config.toml
n_layer = 14
d_model = 256
n_head = 12
n_kv_head = 1
head_dim = 32
d_mlp = 1024
vocab_size = 8192
activation = "gelu"
norm = "layernorm"
norm_place = "pre"
norm_eps = 1e-06
positions = "rope"
rope_base = 10000.0
rope_fraction = 1.0
qk_norm = false
attn_scale = 0.177
bias = "none"
tie_embeddings = true
parallel_block = true
init = "normal"
init_std_qkv = 0.0318
init_std_o = 0.0
init_std_up = 0.0318
init_std_down = 0.0
init_mimetic = 0.7
optimizer = "muon_variant"
lr = 0.00364
lr_mult_o = 4.0
beta1 = 0.95
lr_head = 0.00615
grad_clip = 1.0
warmup_steps = 200
schedule = "wsd"
decay_fraction = 0.559
decay_shape = "linear"
final_lr_fraction = 0.05
batch_tokens = 32768
seq_len = 256
doc_mask = true
train_tokens = 346500000
steps = 10575
dataset = "wikipedia_en"
MLP neurons of a small language model. Each row is named by its layer, matrix (up: input weights) and neuron, and shows model dimensions 32-127. Each number is 500 + 40 x the weight over its row's rms, rounded and kept within 0 to 999. Numbers have three digits each.
A block is one neuron, or neurons of one layer that tend to fire together. After each block is what it responds to, as a language model described it from the Wikipedia text at the highest values.

L9.up43:486551435440538449485475522458529521530461494442514546532545496528495510495567503453451498565537480501469529453519534443485494474503425498536491457471467479418545572523485415444471510429503484487434474527468553518570491510495481429584499617473516507488523445553538475444469526541516569483
L9.up66:544557430512549503528577459474489496457484423532460562499460481457553520529538480476503506514550504515452600500517550481484499441398541476546454529489516460458532538466513523496514459523491464501486397480475530468436543537572554587506506556430467486478464486531473476453525478480484544506
L9.up70:500512451486466495505447481548502486458461525530444483470570471504502483530532474464547486500472451540547487551460480517482547513478508478568555401549520480488545517572631487476526455556454430516504422501493476475515430573484493508544494439573473484498529554476447437408401533460520562508
L9.up103:458518487524470504371520530577531441482444499418523498459493465400457458507458435483556498525452479444483526470414443455499468472537469514543521568537477526550493518579442461517541494460491530513508504444542527500518514555475489519480488504481480518518527450636455468538569502518502484483
L9.up243:521529454466501470487566523521476447471449550485474555589572435562497546504496460516447453597512515509505518496458476469477490477489540476566485456537498562485576528512504497492508498509421456467493429521432489475529524526527527429545467575520518496526501469496549449493470549436525489488
L9.up345:564510526456505539461442518485444543529471497520565539449551507576531506578487536446483443462373506486492489493494550492459564464469490414521500433504437486538538543507506501526539549571578559479517496525492487459495506507487421451535522535552547465525511497468473524510537530498538532473
L9.up540:567523457474483444513464523475470472471437488629549492498531469470521539472491495464459504566478483537502586489517532496474498489470521399555495484460542505451490445463485464495586405533504463535459526478503556472512589564506386583473468463492494534537465478466451523470595577456488452518
L9.up562:496469527505496519548495444520473551483495499515487542522526478544549496464521430547512442461443513448512516464489486583500583438490452485494575495550430470536504511493456484468515516527521488438452521520534453522525504510485500519442524483478552418539473534525454422495555458485475469537
L9.up599:533611504511497496452549534542489501473453528554499543421529452551512464432530501446556497509459518494519492458507500547475545536465459561562478526486404484419519494465521442475517501476497450511489484533468503461458538491463423534579453537515504414509455485525537512403405479445482475491
L9.up678:478575579513487441520550467534399466458410510441530492522511480506484509470463442550486539466492503496464499473579466550549510524494495412511441480555594523428500574528552589426482456445527465484512490500545493523455484427514409429430554473510477467523507478460469542491513439543529520490
L9.up684:495526515503508515546570471433484459515510552480520415483481531534549476498484504455585522486534524514568380518536513486432485544509518498539507407533415441526507530582529477445496489506575527582528485589521492550444455493452535519471536453487522462482512448520468431511548547516506569452
L9.up729:467589449505519490423486460465526508475450503468576437485529494568531430455486452477548519576490555484481435415564506485533509440546503552525505472523549537433493528480441448519477466497546511543503485440482537508442512562506464473541511519452479540547505439518506466550554487498551529506
L9.up833:499513436492607512483504466480530457496482571523524501546551507530492512489593516502537508543562597470514501415536561495478508449544493464417477486516456531493592488442454492467542528522434506590449557503481495499545562508506475483505496487540482471470509450446517404480543541513509488538
L9.up839:499496548486436503472586444478488600480514483520510551535492502483572454537500464457549459538495508470523552487545477440520490465482499476459498531456535514440553490510448444508503513487487482454466527390446475454486552519549475480478478550562457434449559453489438450503506451453496481574
L9.up899:488490521527516478488517447522532490463419454451501518542484496540499491472495472450529548558496510529555556443524488506466559508486527510468583485533583470518474490569477571406532506481525549496550467457484537451536516601467539501489469469476493555467503566490572439503444491511523478508
L9.up959:448529493469523512494509515473437515600451571605470520545551461495476487477428510509528520546523549490545483498574450587514550512488485456557566515527497469453497551488518421523504477530478466485485439475463558408387537472484493526485475539476434429435472483447403566533513471443464547507
Responds to: Repeated proper-name fragments

L7.up935:461550467490567488504529490488451563478507576430530512513595434402513483504508493477465546523483544512498558501518509489524535487492471524531569537542531520418515564484498536468500496517566524489411546527444506442551478504510474551497482453496549368504478530530527438461467450541486511485
Responds to: Name-completing word pieces

L11.up118:450469426538503403444450471494522492502453463458440517483543476640518480446471461512514472543579521481540510525501530470541465488481559550519536488486570455517522510546533521498530470455460496484516517494482447511534587581462496394471513460453520467468547497474514567502449491463503507469
L11.up660:503554560516454452517486525508552452486487570528515515508552553496464520477494411457490571507523504459493594510425503483531543623482449409508548469545517501538483538443529550494485437506457502486495526488519485525457466583501515461527484505458491538529506486454577474564490532498499498483
L11.up871:485559512489453520480506419419533492437357502554490551496499514544510466554502575457561442553456533547470489521535494482461482499524542504491559502520516454522431543485463507441549476504449477512530480490503465532518540457463561469524506475539488583498416503477526444540547552383504490480
L11.up1011:528458503499468508493523540575544488469421471504510534477483483553461539443472514483532478556452545518449522430516438398399528471479567514497446461561525485505510426511566512506481435521480516493500507519520513492508487515479479476450495509464547492485524437462590485501505502546486581459
Responds to: Mid-word fragments of names

L7.up305:540496468493502478418541486491420533545527489437529515539590524466471417459481517504527438490492518511546549471556512565546517471567549412496545492475478459501420541513554550399480514492489543551473560524488514496601488524526535495532567535547394511486502458569496444580515489412490468463
Responds to: Name-initial capitals

L11.up235:562527473543514454428428539425504430499458525458579442504448514530515526563509478440468532517486450485601507463539501456460572510497467507489572524476512526526545511483585512519534485502487536498433498468560521498509544485529548518561458492498550410544477438441444477539575440517476501443
L11.up500:477524548532560510488408459523445548493491565415524538524495542464561472493460452474511480511484421500448457488506504546498507552500528525453477518515521450502520514538507544510461509430541475461489451503535498459504542490352454420487381509480466535537513480499453533442519537529513457530
L11.up654:464594497501482481493502520492523492501426497551526478508500533513584450566509494456493543394482481484460535458502548483461557468458471548519515481490528452527492524441560437407436534494440474596526483543512477487485563491536514452508459486494487487534466446495504493530523422457477477467
L11.up773:473567480507556543480511481523487478494489532512458455557534453498538474470494423529537507523456452397511487467455476522457541487456518547490491502537537508463473489529528484513497458469548506478457495498535458525517463486470508420443511550498473435513532526511434511520508519424471558440
Responds to: Mid-word pieces of rare names

L9.up2:516513526493508442503553477537479535553486583543488454487510436451531497504511503512539516497495461468514506530488512474503483477460499521461463471467472499498573451505534534444427478540467506506454435525438455468518642519506448423496495499518501498503555495452497421506494506576535463498
L9.up195:562540457527500469477591516518453512492451496540514503453557523482569506532494462448524507496477528455453437471526508476463530498465501448497459477474505463520546496501553438468504506491509561572529458515474513460481547556450498542493532477458510465475592510496445449478495443530567561488
L9.up213:463494473527543475546537474508499532490432544530634453495498573447512518489459534417446489611501488501473505496553494475499537571456464473477489498497420475416481494500412576442553460477482517414522470495462491485498435513468506546524529518506479509524556497497504507521498491574467528500
L9.up278:485497477496521465485454516491428442484432565579476502496460506500499526494512500568519530518527488558504561514450503551536508525475496410506396528516537550456482503505524458556482539549395555459430527530420488477520441526517474527482506482498439469503473510517484539524603453538476513477
L9.up316:488530526447457443469487449492462496518467468465558487552606522551523508491446444461532496497453480552473502444503495520493575465531460579568520491539544568492495500469427475510553529508448565513510491516456508461508515571446472470459518507493512539537447435472362540522464463466543540510
L9.up337:538544446534455542501514514420511487527420512468498548467556491498537525445505518498504503538528428487505564425530601464530466458492493525491500463464495381466463487500546481423475406427490555501477563504464540458533493511444420625495479525527504534554522533546503520512489515475514509483
L9.up402:535531505513532409517533473438498527470472458511579505470430539539506480534546450470499451473467459496475495479529502517498534501519480443473520490448514451483494506503516502497562516516469514548456419468490509434528559517390507532528471518406485534583499513468523454497534467485556517509
L9.up407:559556538516517490428503540561410457496541468550489528464496545476560518507572439526491538496484485538426512503490428544488585503505471521474484447457521444441488496446432479493473460511509589475445480557498526474536583572475500538494540517447488424503485500462519517525511496467523518456
L9.up480:555571505549506438529481481484487477541489614543459488471530620477537498532515564504495460467485485521443539551497524527555525466443485596547361514505504472412467522456450464483520526496515525485444398510523488505521516546543489476482518469515493555487488427493498525513500454496535465383
L9.up688:546534493566492459441505484418528512484479543498489521469457444532490481485398520490489549475531469505473468417543545476527460459470468445506469504421536473459477522487475508506507516500541484519528484521529553442636549529478620461471547536447506525524503501434472511403495497488480551500
L9.up704:535545520490508440484546554439545516504507523560456547483510497494527540555495499484501488466487473496517476474438492521545514457516497537507453478514472455402506533570536482507479493520562488566553508490428552470429476511476508461533438473530448511472524481444499496456481506418509427461
L9.up758:499454504591528417427506441471520515508492460514467487472545465552538529474485501488520484444468534564496459524558514462526427532522441521524519551487485551433494494496446557376534485492527523457515501535527468448523492472465531469486468506505500475556567490485518436509459443519499439421
L9.up812:475565499569448431512519468458489510560495521440537493468491512571471410461510424475516512507512455507585533484497568496542533497409489478524533436510427506545552450528529531465500542523473566486538495491486527428482498544416506479559474514435536519478416490457430449449472491510524517492
L9.up828:566505546498466440482529450403493438499485497484456537536528534536542577509477461483437515506512478449481516542484526492494534488416522540463466496485410501509531539504505502429469488482506563550480502452511525521559508528442495431509549496503508527449507451542477470498506451507575523465
L9.up848:502462519498537511474515506474548475507433478483542530479521571505523526561547453390552499429485498469511513510499453494505503480557462509539497391512497505486524519512495524415556524427525551440479431458579493502539523483439523521501490430463525442478481492552438477447510482522616527552
L9.up888:503510537465477480442482485494465473512472435537560506461487503504531542515519463535490507430483524492450497486506503524533502421518448487500435411455539459420548584521537475448474563481465535531449446509491449501575580557436441420527532495453451547474498455415394470531528545483511482459
Responds to: Mid-name word fragments